config.toml
num_hidden_layers = 15
hidden_size = 512
num_attention_heads = 8
num_key_value_heads = 8
head_dim = 64
intermediate_size = 2560
vocab_size = 8192
hidden_act = "silu"
norm = "rmsnorm"
norm_place = "pre"
norm_eps = 1e-06
positions = "learned"
qk_norm = false
attn_scale = 0.125
bias = "all"
tie_word_embeddings = true
parallel_block = false
init = "normal"
init_std_qkv = 0.0213
init_std_o = 0.00389
init_std_up = 0.0213
init_std_down = 0.00389
init_out_by_depth = true
optimizer = "muon"
learning_rate = 0.0067
lr_mult_down = 2.0
beta1 = 0.95
lr_head = 0.00737
max_grad_norm = 0.5
warmup_steps = 200
schedule = "wsd"
decay_fraction = 0.411
decay_shape = "pow"
final_lr_fraction = 0.0
batch_tokens = 65536
max_seq_len = 1024
doc_mask = true
train_tokens = 902600000
max_steps = 13773
dataset = "wikipedia_en"
MLP neurons of a small language model. Each row is named by its layer, matrix (up: input weights) and neuron, and shows model dimensions 389-484. Each number is 128 + 24 x the weight over its row's rms, rounded and kept within 0 to 255. Numbers have three digits each.
A block is one neuron, or neurons of one layer that tend to fire together. After each block is what it responds to, as a language model described it from the Wikipedia text at the highest values.

L4.up314:095173118140137140154147114132125102126134116179166117146150130134117143154172118094137156134100116132090124074110150148111112121130120134090096128127116160142100153120120157110159157149074128157089138130156168129153125134154133121134128087153111134112129117088190175135090107095124143119
The first token after a completed subject noun phrase, usually an auxiliary or main verb such as has, have, display or hold, sometimes a linking and, but, comma or possessive 's.

L7.up653:106169123122127122094075124162127106101125148141113168088125102112118102103109162163146121161146109117138142132095085100160130112127140138120145109113104130112147099134137121129134144100134130148121095144144143110140113127136091113141126184090102137177110117107107135181136109105146124098
L7.up1109:145157121092105090148127124170083102101108149109149156138143109125168142087114138139135107113120113140091127097146132120088122121149129123095140130101162113120128124129108138137142134137146127174171112154186125122077149119148137149183149135075147127163146122080125133153107047166118131125
L7.up1368:213116121130161142105166170137138155149109106132132106117129107158165111116107149113190142160156122063133120106086119146150111109148162146103132125112137096137146125098137134143127134055125109134137085095157156148160165122136149152157150084152142134117105174099105105111151121153069128120
L7.up1607:179113165120105145119114166127116086119091133145135131133117134110147091127127158140133146139121115140092132093114126141166144158132103136139115145141129109114105139173117113117101061111103137126141156130126128146141131054147133174140102139097155123145122129129142134137124117110120143136
L7.up1661:147122139153129142151089125130120113167125111124095133082129137135094110167128104168131130143131092121108154140138158097167145121139107142119134087107161140100160126084175156105134116116150152133171112122110114115146117115124130124183112095167130149138079148116086155086119122125139082127
L7.up1690:108182117106118106091106090134170127137146174131091153132118097116087084109058136123174093093089112105138119137152121213166146124108081099145165113149138107108139136097124141127125183129168103136148128136166090133130122122159083109138159150143123104125200150135134177124095134163196141104
L7.up2238:148130142105116085088105089089158108146164159161157142128083108131100114115105148145136134127103129153089122141082113145120129126105161101175191127128097113107142093163133147096145131143119166104138137145132169158125158106152077135101128158129126124104151141177119131144165143141127130165
L7.up2296:122103110108127058107145099133125081102124129138142109112134074114132113105114148157150131106166107115080146096136115145102114116121154082116143144137109184142179124158152131096137131128098138131154124153124151155141139114113118109143170123125156154102149137120077175098119133159088129163
Tokens joining items in a series or pair: table pipes between header columns (Jun | Jul), "and"/"to"/"or" linking paired terms, spaces before day numbers after months.

L4.up921:144107107152121146103127139141133115093140173131099115095116140120100109124141138168148195142116128090124104178114096131120130115171121072105170138127146152100126151113129151157113130122125145159157184135143109117118086119163103155156112096126179130158157101135114122141116129177178133157
Pipe and semicolon delimiters between column headings or list items in Wikipedia tables, especially late in a header row ("Notes | Ref."), plus occasional "from" after verbs like differed.

L3.up266:142129123111114101167085110100156178085138162099151116101149091151159151129142086104109126139082148138112161125110115139112148141159138141166135083137114127117127127096119117112129102103141135136139140126194133163151141133118157130096135128097147104158152097125106164132124113105133137143
L3.up367:104114096144147127104104110132118115076157115118120117128132092119119113118150100196146153061108149127159144151136119120089118144120116110114132158136130115150179147101126113169124117118145117141138145137069159151136129126121091114101103148121127113144129126123150138154134098116132147107
L3.up443:149136141150126134158106162131116156093118141143126101146101091101091137150119120126106134127101125099151145150109113116123100139096132144176119165118143138143116107160119114146120138162150093162153102119140150100109056136140118122138128088142150125106105131097094160130140128089137124128
L3.up710:153165112115120138147095180129135131115147148094116074088138162111162138130161154118100159145141113166146145125091125165107117134164141099147133145116131151117086132174066103122122163165138144140173129140133105135121135061128140098107157148135100129156038152106133114133106105141163135124
L3.up815:112081167132131136137100093161131099125118115133189115125091104067122146122147152130132164109106133111171104107126131090087130133079127077138167159121167144126151103133098089105143083125114078168152129126142111113135110137114145144132153116135106109099119111113151145140147105152121150104
L3.up980:120135116157152127122131157120142110140130100079144178063132150129133101132110124087125094125186154120136084142113129107139136143129128081076148114151145125137098171134127118094110157099128134125124132100094179108087103112147131133137099140137126146120129148146151084123139127145106114161
L3.up1272:114090129126127138160124118122134125087182124149106112145103103125129158102137150124127152148131131155088159121146100126091156131150136123144120170135149113158142130121119122128144104142124126153167142116153136107079079107126127123115102115185187164127147121128119122194119093129119131161
L3.up2110:143097162181112165095118175141124137119100105136150122111138125127094130124124166141084115132106174102126090137101141124093172093118149108127128126150104107061139110129126158135123152100087136168128069054141146103137055115084120139129150156114160131151078117105169138173119125139155147119
Subject pronouns (he, she, they), sometimes auxiliaries (had, would), opening a new clause after that, where, and, or a comma, e.g., "told him that he", "where she won".

L7.up250:159134105105128106096133152121099133116096106132137116120090108106138096147165148072149140130106128100138127104136137097087128150158170086139144155142159147141104151140131136158116143101122187146143117107143122139128135113109140174073118139114171150110129116155106121117139152133104104140
L7.up272:133152134112135094116166145157162110179102105148140112144102148131138125094149124144154136169105150113130110103158151139135132129126167150091162132126130137133140126153126115131117063093135106143131139119109143091132121126092181150147141114105164127149099108119163139126158127129138160160
L7.up726:139104135105117154118125089133189126131132136118086129179136106134181087100167158136120109119123108104126139148124158132119149156189151167092116082125142116138118178141129094117134087111166120132142148143128145095078145130149113146146129115128142171157147130145121150150135121133133139116
L7.up737:143120124177168124120148115116127097152137119166104120140109134113200147170106136142149140125137131117122118127153106094128159150137167122094150111105122106151163112178136133137141132133119102126101164118129119113103098127134128120144123164169111112079103084153135146145152132121128203113
L7.up1069:165135140139128123105121138153138097128113122146154131178133153181121127118159110127148131106141101083118145091128128128092106100077089094141148124105104111122150102168142112121134135174105140083131105115109152135152118128135098130122123113092126124157169106133125113144129106114090122146
L7.up1764:131110144087116111142126142163156092085106128151147107145142161173132096122145163117145112128129121108110127123117141119131123104130173123104082153139154097136126133101172141160125136144114089141123157132145161127163107123117137131067096127105158118130116163077119134126102100109146115140
L7.up1922:144128103100135143084136103176087125145120133221120107119119107137152127151090151133118121112097104129116094114157139133177133147119120125175140137178107108128187118146109167148122035107116165146151122111124120154159149144114126113145111139137153137126123119100129122105085100109159136125
L7.up2011:131137146154166143133149131113122129151122083150105082146107139147151113128142142124119137119117143091084142118154117078125189140140127132133100148108176096146157152114160151125119125132144160129108148107139131140152087101069154121080125163114120151116108113127143125107139139115146131112
Main verbs, mostly have, has, had, having (also took, with), right after a sentence subject, e.g. "They had four children"; also digits and pipes in tables and coordinates.

L3.up885:148169134081154146118147088114134139139148129139074135097154158119115109102128103140175127123133114084123125132169123143157151157160101151113133140112149175095110100120140171121170136108135111145118147101117127194146141140142123146149137174139142103103160109138120092192165123109168134138
L3.up905:151112105158165138105114132117128093125101155133124110123134155087094130117083144130179115098123105112147075109213119165105135139099134118175141127126126121117129132154157168126144096162157055133137105112107131115189116125104126118144161152177114102168130067136113123135139159142152054127
L3.up1231:056115160129125166114128105139123130085137150100083112123167126074133149098124172165148125105157141106099110120118103152126107111133146108148175154155180124124156148108101157155102184106104123132129115093095115116144133104164133135111142150127138078143115121129139097147097160129154112120
L3.up1339:158123150130170136096139072135114090107141124165127121115150201151133147132066146181086119103109127085122172147148137149082143143131105138118171130113116107082119131100120121172150154152152115172126167152137140130137125123143106120172167120121152161095160116128102127130134129148102121139
L3.up1786:129107157135117126111143118155171135117131123124072082091129147125152189130129111145143145128087103079138135113133134141155119166122076142101143145116127083116084110090122058126156097107106139153107114119093135119166141144170109138098151140132153122123163157117158129172133143153087140152
L3.up1966:113142140129142136086128116126173161072137146146113114084102139103157156113151101159119111103118144082132132140158126180137161145120106120146153147141119135138135142097139148148120172125113130144111114163115098109147096112159114096104180134132139139083169181128136114159161133152166133129
L3.up2149:120130171168123174082090104159108123119131113142108122109123105126166133149113118122199137101107060130136138140147130114119104162138110118129141149145148154143118078109112152134132104123127112154113123120145162110142163131123110178102149120157132101115135123153128090165125154149132182113
L3.up2445:140126150103107125082128131107108133139102127132178113089113132125170147108111116184139117142138160125119096108146115148089122126096112119197136087155137102139102115145113117138115105112149092141124114134117127128156133128084074148147121136097130159170124124134144072146118163178112128104
Tokens inside the header row of Wikipedia tables, especially later column names and pipes, such as Ref, Peak, Role, L, Player.